python train.py --warmup_steps=200 --decay_shape="linear" --final_lr_fraction=0.0
MLP neurons of a small language model. Each row is named by its layer, matrix (up: input weights) and neuron, and shows model dimensions 64-255. Each number is 128 + 24 x the weight over its row's rms, rounded and kept within 0 to 255. Numbers have three digits each.
After each neuron's rows, "fires on" lists the tokens most often at its 100 highest values on Wikipedia text that the model never trained on.

L3.up671:109146161097130135091113125140092116104160148114152123116097142143130125167121175140104114148154161112150138135150199129099178145187129125177089072143125164117120070177089157100156131134127125099119147116139153134118117103163107152131102134144103132083110089120107154140126141135088141157131153166134139101126123149175152132112073127157140107102115179153134110123093149118157111092128154112102114140130132151106156140145136128124129084105144158125120127109157101106128111120103100098126134148121098153094064094150113111095154101133143129143114128128076125114105173150134125138
fires on: "am", "all", "ak", "ry"

L3.up944:126160146137119127148115129141147143105141144165106126095131109156103111158106128112161128074179150114184120080128160134179148149100097071126118122124100158106141150113095102154146174114118161080129120123136119128116159108121133116170146158132102140095093136143140116126164125150116104097128133107181127125123149160107119139069087143155127126130147137133130115151107138126102098105108118109131136138097096073138135129137123100151162156102107125117122120205134090130106139145108119135081170132161147131088102133116087095124128126134076160141113134135156144136148153155118150115
fires on: "est", "iv", "er", "ard", "re", " "

L3.up317:160167144139088135143104130147124167126111146105138105124106122128115122054118125102172117119094129185163144152117113101115130152157097105119106095116096144131150115131111134141091139169119184125174123140143126131171119149118110118124132099110137125121123142118098168037108102156094097134116139092123154113144134109095126120118120133114146102116150116112096109119145135145181094125170128140152108152130068152198122147146112088116142120139099120109134152150172178108107164125144148130121140129135098091113120121102129150135164142108144134147111152163159117149124121114149107159
fires on: "on", "e", "le", "r"

L3.up888:110098115124137109111152137111134176112145104140125142121121140080120109100103103124123134125131066113150120124170159082124097135109127111172150136140133109121169145141117147135151122115095136108152111107117093141137166098110113160113124143104113128084137114142098157115158086163127145064174123127113121149114146080114132135140126113160134148142103160129124108119147097095157105150143141139122120135153131157094163171118101138176107126128097086131156091138161095111116166130117156173117138113123110112095128097139128119121145130112101140075118176135113159101160153140144145108
fires on: "r", "n", "u", "le", "l", "w"

L3.up62:100142099112152121160089162143130111149140116104131134105136119129100119112152128153148149133161125129150128160079146164109109123052129173113114124125150161046125176135085134155167123128136167130142148135116131119172132141151096096127091177153147122160106151087134146129108086134130157148099168140146151127179098109130143177158179096146121132104094143088070132127102132105123102126137121129118147129088133139147135137134081136126128141101138104116135129141132152153079085176101089159161126134081133126121130114138125130132121141120116111111150128134135128135148125132126109093
fires on: "i", "ri", "f", "l", "j"

L3.up289:128103139117177126159163102158144145134110100164160132101159158139153121139145125122142140155132082149157109196134122120160119150105119125129171104083155132116121103150091114138120113133121119088161139103142123098208145096156111141086133126145125094088120114085122151101124129131118118119196123138095154116148134140111127117106154135146148123148130098131106189095115101095130123129092104129125129100196117100150143114109122078169136132143110086141144137121130133167137151104141149129083121124171098142118091127148113118164081070139104071113151123134086116135103159138125143120
fires on: "it", "l", "ab", "r", "re", "ation"

L3.up546:124114117132064117097093204106145102118139080184146146115133116103137142116109168120113104104116181098108139139131118073105101122139121177169111122098138108108150147152133161092098114091101139147180109171126118115118147120145105092131123127115140053141141153089171132156159157113143136100139134161123146131125124127097141138139142138156142162119164124117121077150109137179177129117154112116155137148142143142146118167106094139127146100137133148147130129132122163116129187137150128127140107112070110138101117145101095073131116128140129137112145129141120148096133133089128098161
fires on: "l", "re", "r", "le", "ri", "he"

L3.up25:084158166155101132180140111155096173129139160169118108156104181168102107115114148096132122146138121126101145098113144129108136155114193132138076071087111154173102114148125126131150115115114081135142112131123109174131134165124117137189129082148148115120167092117136148113159127177150158127129093097098153150159134129135121088117136147127104104140106124133122093093133135157177171118113098106128076123097125099114135134139129102158109110130084107098152143156154117100101125136115144093149160134133130142146133196132111085160122120183145119085127132163102120137124130151119150130
fires on: "ad", "al", "el", "st", "ion"

L3.up513:085101119111141095147117166142155104111092118097138138131178147130117083065112114113139106139116147100104116097153172149133130127098132158093155136115113101130142136131136088123168105143130160123125109095156150129156092110093117122135126165119152138170125128122124135136111098146132080109134091120131123152152111153088141156097144122128139087119163122092167118135153140125146156114099118124112130145122147173083109169113124112133140132122142221084132155138112109103125092139169139107117153165115133101117126136123150096128166085126153131132142144120110103167136137173159134150
fires on: "is", "s", "l", "a", "e"

L3.up976:145127076144166115161153142164128135127118118105150130151104121110129179131130143115098152129171183107094169108092123163123115118083104134137169115097115091124123118133133136128152121120178172123149127112132143132185126162141105165084144115134136138141106125096126152121096120135135146091147131102148103117127066132120144154175123136144097135136123148112127126162132110150113103139083121120157133147144133158133162124124151137136104117120156105111123142111102166158142118146095154063122125092100140148153152098173111099099124078141154112086150129186108169088144110067093126163
fires on: "0", "1", ".", "ar", "r", "c"

L3.up313:130153147123119128130135094142161122143109172165116118111174140092128134093169107144123137109128124119134105081118148112113096088121182138171132102154121067110115124151136177152152122131132127098116164078115116116123124112103144146149126127114145148123126134120085127144149148121180125118097173111120135161119111131158152134153104076120140131098157105135147140097138147122138153132117139143115169069154121149120094104146137137117129122114074133070165144148108146150106084157100115115069159119080132139133126129106102115170105150100098149143108148121114170136126088117129106133
fires on: "p", "f", "il", "d", "i", "l"

L3.up391:106161115134117123107146108117151141130100148138091140113135116129103113153150106146132187140139162087118079130102141114143112116118130163132174094173120153126148112094111115110147109162185147134130134147139153143139136138137122117143104142153139156135100158173058093109127135095111145121113095125146139118134133172128115147105129155133129102106137151088111130166098098128101132100166139152148142164116138149154172116109075143162151112132119099125148165158145111105095125159162158197177159109156129166102080104115105091114121112162100095143116093121142142145136109136149143075
fires on: "nd", "er", "iv", " ", "al"

L3.up236:142125098060107168104099163117104110138114109128128126101084133092139107084155135129166117143156115093167142130131125106117144122117161144152111144135117110127160172108125138204125118145078127143147102121105108112094161146140135108152206138122105098108127079118186132102168130105128107092136132110116163124130155096123132169149091127111111101112119140135156133145071120144130121137139153109160104139116131162110117113108129112123146112132122140110089164120110150148147168129094156089132153063126124110167116123150142085150146100147110123153127114139147134146070100083176105132
fires on: "r", "ac", "ay", "re", "a", "ro"

L3.up498:122130138134163079145137131129187090119139123112114129091113118136149135106131095166103145067117184123154149109131082162169130131178117185114139090118129120127102090132125126114144131124144128125126142157137098135085154119153168092142131151073142139109172134166119149137185139134096137131142137139150154109136142160109123137095143129124103099106135135133101142174102113118116143162083191125121143129145150097104062117101104125110116126146111128094125097124093111102159122117079117140108126127095118174124152095136160165163111142113106132102100086173131131116137148116162156125
fires on: ",", "n", " the", " he", "il", "her"

L3.up700:146124090116133109114133160129151104110160104073080132124138175111114121141087092155110107150097154135142148132080070108169121155131106129143106121128121131125121165110137110145136156133155158136162109138135117145090109147140132126133174130132116132105115117143072122146155102110148143142146126148147113123136137158117123147122146126162146097149128170100100118136111138106168138144152118118127107147126089135096083144106123128153144115127128114156160159097136095181097113108110137166130173139145123121186105126173160129114097198104114146111142127098115105134124151123121125139
fires on: "k", "i", "u", "e", "le", "l"

L3.up709:133110096144140122098119107148122131091130125141097107145109130129135146115117111076101145114141101223167126129145136154123127108152101124108133118163143133084126118105120119185136155151166134147172125133145121137140125106134142123092162113151110103162127081118148142118143120111156088135103139103132157137135142126095126111113083152160115132116136168132115109072088139094079133104144133134161118144126126156171160129157119124097137146147131096118099117100138194152088107122137157111102124083116127098106178128121150158118169134168089145096108126158134129157136119092151156159
fires on: "e", "on", "ation", "al"

L3.up459:101156156130176137117108120131154113126126167158115186129122124126133155085157140131130122134130135158140123120139147166181117081089124141123113116060086167124136111111094088127135112113088143116099147081055116158164161111120140108139150096102126149136127162160124095091116117110174128114105133146133135143091137152128142108096136136155132156129162158138139126130095115154131095130145118141118150118112132161141129105139100115101088126122141123157103174164130139133129173168113156165140097184109150107144108119160125096154051123126125127100160124109162127090105111142138105143
fires on: "ou", "he", "h", ":"

L3.up132:133147129094150114124130163123126172133121126090110153136185105135130141115126129161134099159134165107127098156121140083132133131121160142141106153110108113115110120128148141147127083128081133114170125135140127117178111138099122097144120167124154127091144122146127130113080097125172124111132129123174139176141087122055143127113184109095114116178168141122144104164151111097174081137165152105135099095152146160149087125130103136116166094085101141098110143130144101145139161139112103126132144143113116121123118114107139165161138140131175099125168114109106151091125096126133158109
fires on: "es", "is", "ou", "th", "s", " s"

L3.up532:104135134170168173113105179159135126166108121170117150154145171167105141120129105173140140102097116100127110128118107135112120131109150101164130105141085167149133132170124123137139087160138134154117118120126140139113144114077105132153090149121126129123121167087134092157103124142162137105089150132133171121134107092121148102136094142152121156143137111152110103123106141164118128169110130109129107132138115172110111123052121098136102121100177131127136154092143137095153134188126151162118122154119088165143114104127128083083178154111181111081133112139127151130180145142103120109
fires on: "et", "es", "el", "ly"

L3.up480:144126079124103119113182098091130151101118126155118105143132160132118156124138091123161136142135139127178097117134140143163080115175113132100137145112143091130118148161120091155086154137135127099156096140081121144125100086114151147120149122093124095104110159172118139128119115121092157156162157107097128123120155109157129086157115105143162147125134074122175167121147103101146123138135167104141128133128082134131115158127145126152097136128106125136176124135139120154108086163129121171086150104099158141130108134144153145109121184101116129122084171118127128167159122145157098089
fires on: "i", "en", "2", "u", "l", "ist"

L3.up242:159119110136153104148133136100169116102130117086137111121160132142109123139169119190138137128111156162110127145133170157136134136120113138140138108102097115079108092150133114133116146166174114109151152151143128149111113086146144133134126131108136124165148140121159127107130141138114145125164117102140162104136124131167152163110140093160107143127125127119108084158100143128138105106103168148084147147100093109107115109120101123091121143132122150095129086116134141112114134105104094172113131111125092089110088133141192137145172183120150166105105115116115144088149129111134112170
fires on: ",", "2", "1"

L3.up192:145115106167104125138114172125088166121134124088106106182121137126134155119080107119147128138149117114121165099151160119060136146174139118128139111124134125112138126166083121127156128135133135134134121112124123106131127162132121085140131147105166082150125101140156137088114109154166148092109134171147147138110124120140088141128125131091130153108140132089149120148117175153165124152118148099095138216146128101098128125144110147083164136145079148134113147067135167078102140102132101084126115154145128152135204152143167129156085084171158153138129143089124131124117146092156125135
fires on: " was", "a", "ad", "e", "as"

L3.up74:121103086135177125109139145138110061110119149171113112166125160073149105148126115090172138142148201120130161113135110175123113148134161086128094142117146155126119137136106123180113107097117144117137155127095126151088092203138104142141164125143093131080140172136124174131092105115112117133093115141149141165097158146132107134092107129131116124089174126115098140174127080175137114133128125098123103134111118097139125143142137126127130136125130117113099138121121115146126100140100122106092125105103131112110117122119125175117111190128118104182157101136120143116153136150134173089
fires on: "l", "il", "ut", "w", "h", "ast"

L3.up486:126184118159114123100134137141154145115138098145130122157170131108128125104115157112123081164112118167111132163127150139185151119194144120113108150154142172145098158092089110117151155111101145118099144123108152149143120089079119103151176111098099100128091111114127117122136115112141099118128114129128116176127147131141175123120122153125136104133159150136125152146097163127073144166081139130147131098171163128104110147090153137099117093129090083099135155088093138160104148141114116109132112155134148128104159118136117141135118152174139123142106142104162128127117092140093115170
fires on: "ou", "h", "o", "th", "ro", "ent"

L3.up413:163138113082149115125132113074136145122173109159142125110144119113165137121160109146109106201110122155172086150145122089128128162110140106145161131130124080099097117194107099140126142136086104104116128121153122143101112129185172105133140136141064108108158188147120114113123106173128178126167163131128125144174119077120126122099075149139140112153113165105102129079124121132121119160128171141123080124134111138133083155120143137129134125150100123087159109173151131163142146154112090135129131133122150162120131121118090159132132116099127163125091127114145085138158125130120138166
fires on: "id", "i", "if", "ur", "em", "ist"

L3.up151:105119088122159101117162101150120170069100156151164151115161128173125160168098134133128143134102069109153085170125141114149114136137154108113143063108111138120115096131149126130124111128130105104118132112123103159094106150159129139121139165137125174072075127157117118108129127137119139129157140115188128136116178115106099060130134132170182121138108159101151116107149137118114135170104155150065112109124104152127078149115141150136125104150102144127126128098109133158121132137124122143113099144096148120164104137171116123129155129118107117140099122154145122154107172137123136101
fires on: "u", "ess", "i", "ion", "ab", "e"

L3.up343:099128129121158118121116134141136162120130161147136141157128101131094164131122105116148167128123098124107143092121140090080134109145106107159154092136140143068147166166141150146152136148174117154087110132129133130083168121120139159116119127091106145128103120154157118160120146120138077125099157123133166173131146140090085145103087071104182177136168128142126129112142104134130127137132086147122170130153133106102150164090150135099134157137108161142102120119132117120147131134123102133128105164102131145099108115124118092095091117131135170138122107136150139064134141088146140156
fires on: "ran", "and", "on", "r"

L3.up5:141149131141129121120124153096109151128133151114121105109148107107123167124092146128157106145116178119106113135157106129146159051145117159150090107149142127123143140158132097141139146140105169113104163106139110142106109104111143132127103137123123117134106151113123134087185112144147112132143134142110121098146152149112128117144120151156122161130164127122166081129137142133173140127124159087175111123084074160141102152108143134120108147101153179129148154164093123104137153127128128084094098107133117091122099117098155221118135161105157108103048120163134107149122155139123082132
fires on: "her", "if", "n", "er", "re", "le"

L3.up251:108131110131127117143145115103097138129116159119076134123146151129114109106166131124132114140141118115195138139156148169106139134126109155114123154123136118122125146130107061126148119115112149092120123127107182116094109143182126160161110119156104160129165125071113132121151121123147122141104134117153105118138134085116112134135089121097108182111146150125151120110127083131090157156113087108122127126105067139127183128147105149110153176136129107103132112113100109111141119158137129119124114164136116122112112140148134173114140114129057131077121141110142132147105136098147131090
fires on: "oc", "p", "ot", "b", "as", "ir"

L3.up779:131130099175119148104119147083146123108094071130093123169126122136145117118152066133115149096152129133111099145166083164121171113144121109148104103185150140152132115126167160116122123114105146105119101139112119147158174162088143090155095132129123167095117132122143130113159135108104128102153101158131140135147112126138144136118095127118084150160117097142126105163114123127099130178085127111116120125145134114119142165137123103114171136156086149119184131111092126120133092155156160186156135121138095107106118161159119117130146129105152100124138126111105083109118152113154108148
fires on: " the", " re", " b", "b", " a", " s"

L3.up97:142129148124118092160125089127134110120133126153097107114162078155116129079108119171112101128107144153158124164123116138134151133137153124143150113103108131139126127164159120143135104120144094143096113155130152107104154153139113146084134136125087104159146095131170155122137101155130106147143099135093116063136147145147141112161150125158152183124149142169134102122133079179114102142129143126152123114107150138127097170121106117116111081106141132147140116155105126106135097117119108128124112130089139138160125177126116125124118121145145180151142103163134120146151136098134103120
fires on: "it", "ound", "et", "ri", "st"

L3.up250:068153130118118093109096113117161116137162129123093101150124138111092125067131121185165110131108131121173091131131129125154126153130124140129124130151168126115126166135140131118081075180125089116152134096153134139101124146184124155124132103131143116085140080151145116112168174141138146161166113124142096111142146117151106149133151114114182112109121097110133130141116134138124103097132111110139140080149150118132081146120138117155117181143131113141128135100113106107110184100144097106088132155134116111118122084083096130119098151157105107118131107102175117129077119126117121173
fires on: "s", "ic", "ou", "ur"

L3.up928:129088127146141139132102107132127112088133141142153133119103157120144127110142137153129090171215135168144109133110121126136146148147124104109154130088098151123105110144066165133086170096147100146096122142124189138150118117115124127136098129125081144101152132108154125152135100142126126118136109113164148123150139120147125150099131102129146123134140177149155100128150131153101160145130139103114101109094146106086116137106164122099124145117141127116144124082153125134140133125127069146139130089108105133130179131096136168177135121137102111134182127056154065172115119105204125144
fires on: ",", " in", "\n", " and", " on", "'"

L3.up83:100123121135103120142095123126101150148120139161115116146153175117134145156138074138113142095125096116117144093120117158094103115124143109122115100161085129119120077095131124121135135113119111126102125136126126164120076150144139091158154132094159124116136159106159107173151118129130128144136060129100139162159138129173146151126151088120089142096132144148099149115050127095163161157062096071107164093115136145172108140133132102104103129131115143138156156091173114114156076151116122118140121128142060109091136144104131151133123127122150151152124115130109105119093105152120123150
fires on: " s", "im", ".", "ver", "em", " re"

L3.up729:085129118141119091143129162103116142096131128147155141108125097127107133116114143104118140089137108079122171103137118127113118145101124114165100119169161123164104129115099119125151114137129134131104109114099140079110164110125086112118112162148146129143077128128103126135148127180109131165139116185156115120166137101144104099156112120123164124133151197138119118138140142118119052151146123164171170120167097162120110162092126128119113164109134115114111134116139120132121163126121097178122121170169087143108138098144132074102157117138099129144083104137131114153141114160166084156
fires on: "r", "on", "ost", "ot", "ric", "iv"

L3.up11:134104144143098126123169104125092127126115163114130095122150127116133125149086099133123145090095169170143154144111118135130171210122131156080121151169137138105151123161153141120127097115091142137108160135114125148099157091123118126080111111135102125136113170146132109111120116127155121120192105110130151121125144139165129088167153093139112119076094111094116103110121085099147069090165105111135094122101175110130134127124132133140149107116137134141133139135159130144140110104154143173135111129155111160174136124067118109161064096128115166144136121132157127106124084119088127124
fires on: "st", "it", "d", "et", "ist", "id"

L3.up252:133165115125137156152167140150153116087146099045141141125154107114129120118101094132122157083109091128095110127129144115102143109122143150148120095179152117123110161109132102128161080173116124147126125126125131145131099149077149141115113173139102158104129124132124123099130107131162116119099098153105160133134141072112094154148177101105146119130125116156120159133092107165174107138086165113135131115115128109088109136100137134093118170130154184129110088122134142085087158139104127140114145116115139117166131142105166186155122135137139173135114143086109141135082147116154122109
fires on: "ot", "ed", "ad", "or", "as", "ore"

L3.up643:100124096143120116111124092118116104114120118159137143166111114113137096152104129151147118153133099133114171136105167100142139103121128124151106098154111137126129148144064147139122137107115147148110156155137154121081145150119125133130112135140091132164125114131125185157141127108120090130142150145132136138101108166081125112155141142124148109125164139122111151143140131105123097139094159168126132161128139162122106119132160134100143112127138138143099114130127166176121107095098099082133179141143120145097108142195077174123094149115131143116132119102161171176115177143141121147
fires on: "ar", " the", "all", "am", " Mar"

L3.up607:113087150158151087166115132149132114142135078126134095112080139117085126117113118134107099137147156151139098083102131118117151087147126184135179122174088137141133157081119124126104126157137118153153075095123106117149157117126094128152116149080129117178110134138153158158128140083110130131139116146109140161119139178138138164111116148109161144082126111164108129089106127145153114123132080113124113111107144119134081164119116132178149138120116176152126112140123142140131117140125109138069128135117124086145143148143136080133100155136132142099140116152112143115118120140144116142
fires on: "s", "ic", "n", "l", " of", "ent"

L3.up540:150143092159136138095105161157138130137182093170177134152158156148144143184103117106126118132098154096139122133160171112083116152101167124113062126109128129062099147128083126163137154095110153113170104114089164129128119111122105148119141147155124171123122136120145110140110061123132133174149133134132140118125131134121133128141156122089176117154163104118141116142093121115126119117115155090121125153139115128134115156120083130122071118123117143116116142144112076136083113136125159133149158163108106132122091140159145097117168187127112155084126099100108129105162127112152156089
fires on: "l", "er", "i", "w", "ce"

L3.up604:150120109128163104140125190128147137141129146115167128126148094102189144089129131136093128122149099127110081106102139147108151103081134068094079070121124166147135107124129122112138140120122096160112141073162117151153126135151116159144152183088095151130117131135147137140086109134164116158138156129095120117158122072137129098126134149107081188146140142165130109135132100112119130121102127127144140075139099164111083132137123148136146134166110127150144144085122175157134119098141125120128146131129106112145135142147104117126158132086129138141106150115124142112110132156123175114
fires on: " th", "or", "ter", "ive", "ary", " m"

L3.up664:130131133167141139135154123147178184109142111117114117182129173152127146072121110127148135125133116123111106132106159107115102133137161119123116077126148142133134133137142123132143154129106144137118129169152124143083124120161090110153095125120130156157077145115162154119114144103153113112152138127097111174144087079146120104176114119137114080126115119146138117103154140132088153118149195091119099114128141172109137124109143143109110117096110100123128135158129166100105119172097113131104124098162149128160148154154118117112165132150126128081122089166169127172133128128138081114
fires on: "et", "ep", "el", "ad", "ov"

L3.up829:091142102085101131151109131094108149138150106133097117147129163170088160105137103137146086123172128102093122114159137181116122122131132115158170149147122140114102141166076140123121104117183122143154122112107096142127145136179107111167110085113161102133121117113152137160110155135170087141113126133114098160095143128118160143166134126157139099122110127125158170127132146093169094165114128148128091152122136149108130134121154109100117135098092124124124132119136141199138042129131125138095142126122126184141130126155109124168139137110138146117135164110107138161093129164137104161
fires on: "l", "e", "an", "en", ".", "ar"

L3.up213:104152106132138170118151129132099129142138169151113143086165117119108186127084136088094124133150112129133119087137137121117121143106132117099108093117115132151166137139149146133154080098120121166114139130128115123171158113086095142112108109132131130138109159125159121136168142116126133093114103136110109145117132156123134167105088157115125089100097124147098096146140082182151119168121121097122131140115133181119117164141146170145117135114138103089118126141128142096180148122105141131119091162122155141077123145122128099119114093188115136119096113128158157114102150165129118101
fires on: "on", "c", "ed", "r", "ember", "our"

L3.up511:144122138135119166149130137138155151144107144130157094099137155154103103138119125107096111109110148121110125122151165153160093102167161156112165167180153197080132137125120168152123126104149122105087116087138081127155147150122099118180145135130122159136137119139141105118136148124137120141108096113088126107135135117149119083055162131101199137140115121133161160105137152145134144125122163153087076152115095131053163130172144113086126146116151172139122138125096143112130112154119129136111125118129090116087093167144142136109147148098120098175127097089100148103105135138121153099
fires on: "-", "t", "ast", "if", "d", " F"

L3.up40:139129164130095166130126120185146131124096107093103115089146140150123089143127129099110104141160113113113146128096151143164141131113137160156084143090097142136105120167151106131111155137121119091124138149128118127157149153129094102128156140126094185140114134110155130132182103134099128123087095125089117119136101144111117136153151116140117102089136102142133126092123134173121140182126132150129116121124124122110100168161167134111148101065162186102136128140084113086139147104113166116129154179124100082148115149135127116084107144076098127158118122144103133162189098119117148135
fires on: "t", "th", "n", "ast"

L3.up414:124126107106122087139129122141097099100170156106131145098179078119115144096144112135073139100122152098102115143125133136151178100096146114123109137134101138128134113152148145111145122145146143105105122174138110126095167097143116104136138122146106124186155096119140147161142128154127142132123119115146124122129176120077195140113160150111140169143156135149110161102128107129088170109111127107085123153134120151074130143123099129103099089162082155157130136108112107161121128138118094150134144119140135145185123114130132159134115117113110183126115163109098145102099116120113123137
fires on: "os", " y", "ak", "as", " s", "n"

L3.up553:133126128135123153133124078142116166136164101150110151138108145142137149116129119134073101125186139159142088094114105148165133147094143084134088121140123172077116122136117119160150134107122124085109108147133138124143161147127150131139138125101131123132112089128092175130141095114077139129108099134102145149127118199122141165145121130131171127094124100089112144137132077141095115089126135102181141137177110176117125164122108113143127087183117102128109146102097172126107122090123161131148152155165156149096106130147148155152143116137089128156120119157143147154102123114118136113
fires on: "ion", "e", "al", "am", "y"

L3.up524:151107125145139110151160151135142149097095107141125136134122124099124096078101149170180141123132093116154133127152139131124145119104136109152138161127130116151089096148150110122167104118130102082118118117120110138125104099105145141126116145140135135122134127139139134089108126155106170072145126136126130147104129128083130166080133136172115128114155098168099139129136117120180084145114108123132114159178102129119158166137131150095085124137132115148111097111138124092130144109127120143143129174171124088079061131118113130151141125104189125153095143171122140141220130148093110112
fires on: "ing", "an", "n", "r", "at"

L3.up755:120135112150180140130095119098165121115136154147157104117125171155120140100119120110140163122146126132113117083142132134133129117146148113113125104114104127090160177114109114145133068152123135104123104161141124100117138118140148162086096104128135083132112121138161139111125157129092118122096131108145131219159150115116115128098112182130097096089151144118139092141142068070135153097125184100077115091141105114122131165098124105121140150119125146102107124131136148087169171119151141150108117136155124162102132146132127121169130088129096152130105157094149144123093129148174120137
fires on: "ember", "ary", "il", "ly", "r"

L3.up736:132124103121162101099136100122109168130122134179126147110129142118103133100133137128115119082134139105155125114160096131103154133155112130120110133108142136112168086117140154140159153160119116078160151130146172037138160111124137105128148098161087183110155158134114115137145107121153160100161152106154146109149108120144138134166151105125096104113144135086089114126133143153113139143144087133094154159153147113161113100082153118133102126089116088112137103112148114107163110132112125156116117129179124086140113132105102089106176167189136138110153107120140133108115154145142112164
fires on: " c", " Ch", " ch", "ur", "h", ":"

L3.up194:133143080119145077137104113133147112101123161157150154144064108135112198165150083149113099138139096127158116165160157143112114165123117109155133097097138159146096123122095147134149128149082084117154158147118174115147096095107127144135109102151144146144195114127157136169106125125140138105131139108107116147124119121079164111151186111117161114113109159140097081103123113143140150146125134086109151160128124121125107155125112152147107121173172154176120110083118127096100106139118151081136133079113125178125118102116110149110167120148091127158143164076112164128106122145146157140
fires on: "\n"

L3.up497:097112104131091087119185139174103194150164155115102093103118155138113125128086150148106113129159148122094124169140138158151121132147130125102101107166154159146128146155134149125110125140090130102123140114121150103142150139130105120177100165091097144134113097150157111141120130091105146120146138151159147102161114147158170112156124110121091149101127081110110123133151153171121121142079119141175115131126146154140136150141101156151115113169151120106148118100121139128091146144145127134123109160174090157143137098107082123120071099159129143151159135125137091159129124129067102138
fires on: "nd", "ou", "ent", "en"

L3.up493:124110141128144127104138116084164142084106121121157111197142154131133132096112126089116122149103089119083150073098190122118129172182129135132119161130126141099119118095123122148138086105129124113140125111166155088179117100094109124137131096131152138131120141103160118170094121129123155120124113124126129138098127130114116124176160098189103127146114164150116142168142145097136152154117113114117095081130134118080114136143133135128113177134137145164139127160123128123105144150133120171171117130145076112131126162110169109082148113134109140110126185072118123137111152143106096168
fires on: "ing", "k", "d", "g", "ou"

L3.up439:123125128093138124089090114107098079139112091130137109123145072119150153131121129128133123128120143134103139168099140125108123137158128133187101145111138169121126155119098157098126110109085148117173158125124114175159117121101167123087104159115101137116119155137156143090108132128125118111173140133107165112128132142107156115163090151119163099137146091151152129133137156168109136137141181100125094148088162126180157145102155102096145136126143130126116132115140142086141118159128056116107132117152107114137164063123126188099102118160159120158131173112149107108116136110158091122
fires on: "\"", "a", "er", "le", "ce", "m"

L3.up991:155106111134097095114094126127157109098114149176139133115126166191118126117153179106135118128117137162105123101092133132121154120122147140142139129155155136183108127132114115069157128154167082131143134118133145091119111118141150186129126107149173135132164103112189063092089090162106102097090135132099123140105121160120108126128130131119147097171111134134098155152129085133102115142118139162133115147115105117130127125114105110134127135142156116117103146131113130090106162148132115119186135151150089131129084137107110118135171140143150125127100117113123105106117161140156112178
fires on: "ing", "ong", "b", "x", "g", "ian"

L3.up190:133129132135121126124138139151171113125119129130119182102100162144120141128158106118127118104124111125149112144088154137130138135071084107105096140175141108122151134135090115120136139159109138124104161123130145113135138095151146080137117100127135116125124144130106101106169145140161105110184178134115120128116103142155154142087137114166148152111153124150153109132107171156136092132138118183099095136136174162157100129143120114102118130115110088127078141124146090135128086121107100191106137114164142113141124117128138100126178168165154145069140082155107170125133083127134159116
fires on: ";", ":", "qu"

L3.up266:172136088144145150133107149153103117082099132086115092178122110145109096068147085175123151116135155124152103105121062129144153151123125114099109103151181099101138074138146096107123122133096134121150139135105172128130145115105148119102131111113118112169130156130117124113123149149166157135137148122116122083152140083125187157168109072102154114135143125112140077142135153101135152145134124135108137166145092092103145088133115150136104171109079143098123157129114127142124126130115141146147122088125122117146134094114168100092139114152123147118111105167162118090138145137112082104
fires on: "1", "0", "7", "5", "9"

L3.up939:117153112138145164127133155102101174110107157137123126125070127123163106080152123145139096145095170116160112154154161153143117156103118129157131145147176179134109128097135101073145106132161138109128129134107159128133076121089098127134096131146075130113105132123155088117151134165127119167109165111139110136103132170131169100133162112166131138130133129134113114177112132180106148142138137103107130089130129128111131150126084138139164127148137156099150138124140131128098123156107104097121109144146115150135121118144120123110153159121123141138102157139128091163132096071156105119
fires on: "t", "est", "oc", "ag", "b", "ust"